MLP neurons of a small language model. Each row is named by its layer, matrix (up: input weights) and neuron, and shows model dimensions 80-175. Each number is 500 + 50 x the weight over its row's rms, rounded and kept within 0 to 999. Numbers have three digits each.
After each neuron's rows, "fires in" lists the words (lower case) most often at its 100 highest values on Wikipedia text that the model never trained on.

L5.up840:493538484422476552588570486495413527547475483504577489497490548413572533368576527395521477459525583564522395454583415505541455475531438493498488561481549571464561530478452506545463504516454521492533472512445518435431463568565515445505474549502504513510413470520487609508461467398497415515
fires in: "both", "all", "many", "several", "of", "other"

L4.up1408:458538547509519423512556540526430546529557533470567567503423505545561599627490505401406439545546515486473528479547391546444510505493476503480519450529521519536437507471509531458395480556425547444409459466570578467504575430439467395504457600445488507492515518465520505474545463470507536495
fires in: "would", "will", "w", "may"

L4.up380:584474498484437494516580512549495510577430536607481470394421432496527518480582532561534478466492556492503473492480571485439501515520587547466543503567443561510507493401425511510542500560504500547501516506449444522556554490451445393571499458469513524467479432538514441424483579494430576522
fires in: "academy", "academic", "athletic", "at", "assembly", "as"

L4.up1403:572568514481479461467493524457470471556376547457481466452462416493589511455494554430401451462522511531510481434564515577579411509526566521520480538458445485610477540470516555410499422506538505498392428526403538477448580531491502475547526514538484509517469546513579593424481538499495463506
fires in: "well", "to", "across", "between"

L5.up1526:542438488469504484615539445542543495473550493530597379454523523497427547506468575420584448506509446488564487545556504576515431446624503487490512464432511580546407462559485396461507577466431527429464453578499625441502520533469471488505440471507535618436492494519536555459537489441589656508
fires in: "has", "have", "to"

L4.up1068:450449443506445462598546515575423494515463508532581506403536468541479478502595502464541405569442480558547411474577399473498498568409455510463534448474525541580476464488471525564418498533402525438462402528578469517533473503508472445545431509429424466498498514479571433446492582413548503504
fires in: "to", "not", "launched"

L4.up1240:398617490540513447497505596566510547505499421518464472508401477489486525442603491534524461506540393520534500451504521547471498499462509586482509467510500518517408409489482519468436543480494548455497478431500556524530535503555442399530469495477401514430455560543519530440428488455632534502
fires in: "to", "must", "would"

L16.up1007:492555526503485592494453520466428536521444442485506470479558505505562514491524447492442450418544469517419446526554478447494442503435630589513477462440423481503487620508429461472456477477458525497551495499543566470571613474529507522464438469510437493467449510449477524458457515551510465564
fires in: "which", "that", "who", "also"

L5.up1487:421656426576485464573471525519479484519490499525512527483468425523548464351506595513506435526554469487524550429465444513434402472529454489486507492457508463491434524453426549522349522494435592524458479556537508498512480467475480502561456466489480512541468454440527561475483493480639595539
fires in: "did", "would", "does", "must", "will", "griffin"

L5.up1418:509618470547494553515523521496487525503519436537566399542505504520539500338546547506525505566531446417574524452509470530419463507484527517463484413508480567477532511501452529477457567466421540424494464502392552511562516497488439447514475486487461618470512475468402584424406447422514666520
fires in: "that", "who", "how", "what", "they"

L5.up1528:464491448549477458533578534514474433586563478513503456492451444471442580487446540619477470463518661460432444499516482504508488507636547526534541369426493535549501523499449424524454500469523482463561477450424597518469531525454432552573485460505531601526523465494506368469564523583584469534
fires in: "now", "located", "based", "living", "found"

L4.up1505:525588489538497429512514548543525544447540531615437437480437512506532538470466537506569445557495492639437537516485488520506578439564559586478510422551463451529481472369584534469380471516453551493471487476544461524404553516509476408530432526441393456493485458493501512456488534519543511528
fires in: "to", "must", "draft", "captured", "should", "hastings"

L15.up593:417449537398511493521511472507420545579541410497549439502485451515475548501537490518465472505542589490531425566539484475538506411543509637534509538478436425487346488554509476420491466590479568504505528534552517464457486479579525403526471448494505485435459522502588584458468514514465549545
fires in: "has", "with", "since", "and", "included"

L4.up320:503571420468506485555510632542458573479524635555353567515447531415453554507488416521455390596494562500516457441400503528446464400645547544494493510498442478466446480503508467542519564573475530459537512438472516470505573448582529457550490583481422397458459485500513378511419416454490514499
fires in: "also", "be", "its", "radio"

L4.up811:474601439539571463491532559535570633452359506445513471461466467558452570563541473502448391417405597438501426529452535546538506509453490533528515524591407547482520554501525473509600489565505549472453534516507495444493452543608453407546492419476506506538505502519482433505434478533473495507
fires in: "institute", "its", "awards", "acts", "video"

L4.up1156:541539458475500479510534555526479589497505457497499567533509590388543513422575624443539457508562437513563512540386463522613531588583488479475526550569426501492528462481487547508551481486522510455462537555482558490488495431578530435578487521560444562543523510548589588508470523502489483499
fires in: "then", "all", "these", "largest", "of", "child"

L4.up1026:513610492511434446595519521528340472514503448513518504521511419520536581490537493531493503492516538524474544462548449496570558492448518613492486404471425555575412403484508552586480472539484534503436392540429495557512525530475441475494470582468503520536521504542550584498475491488545562500
fires in: "to", "not", "must", "may", "or"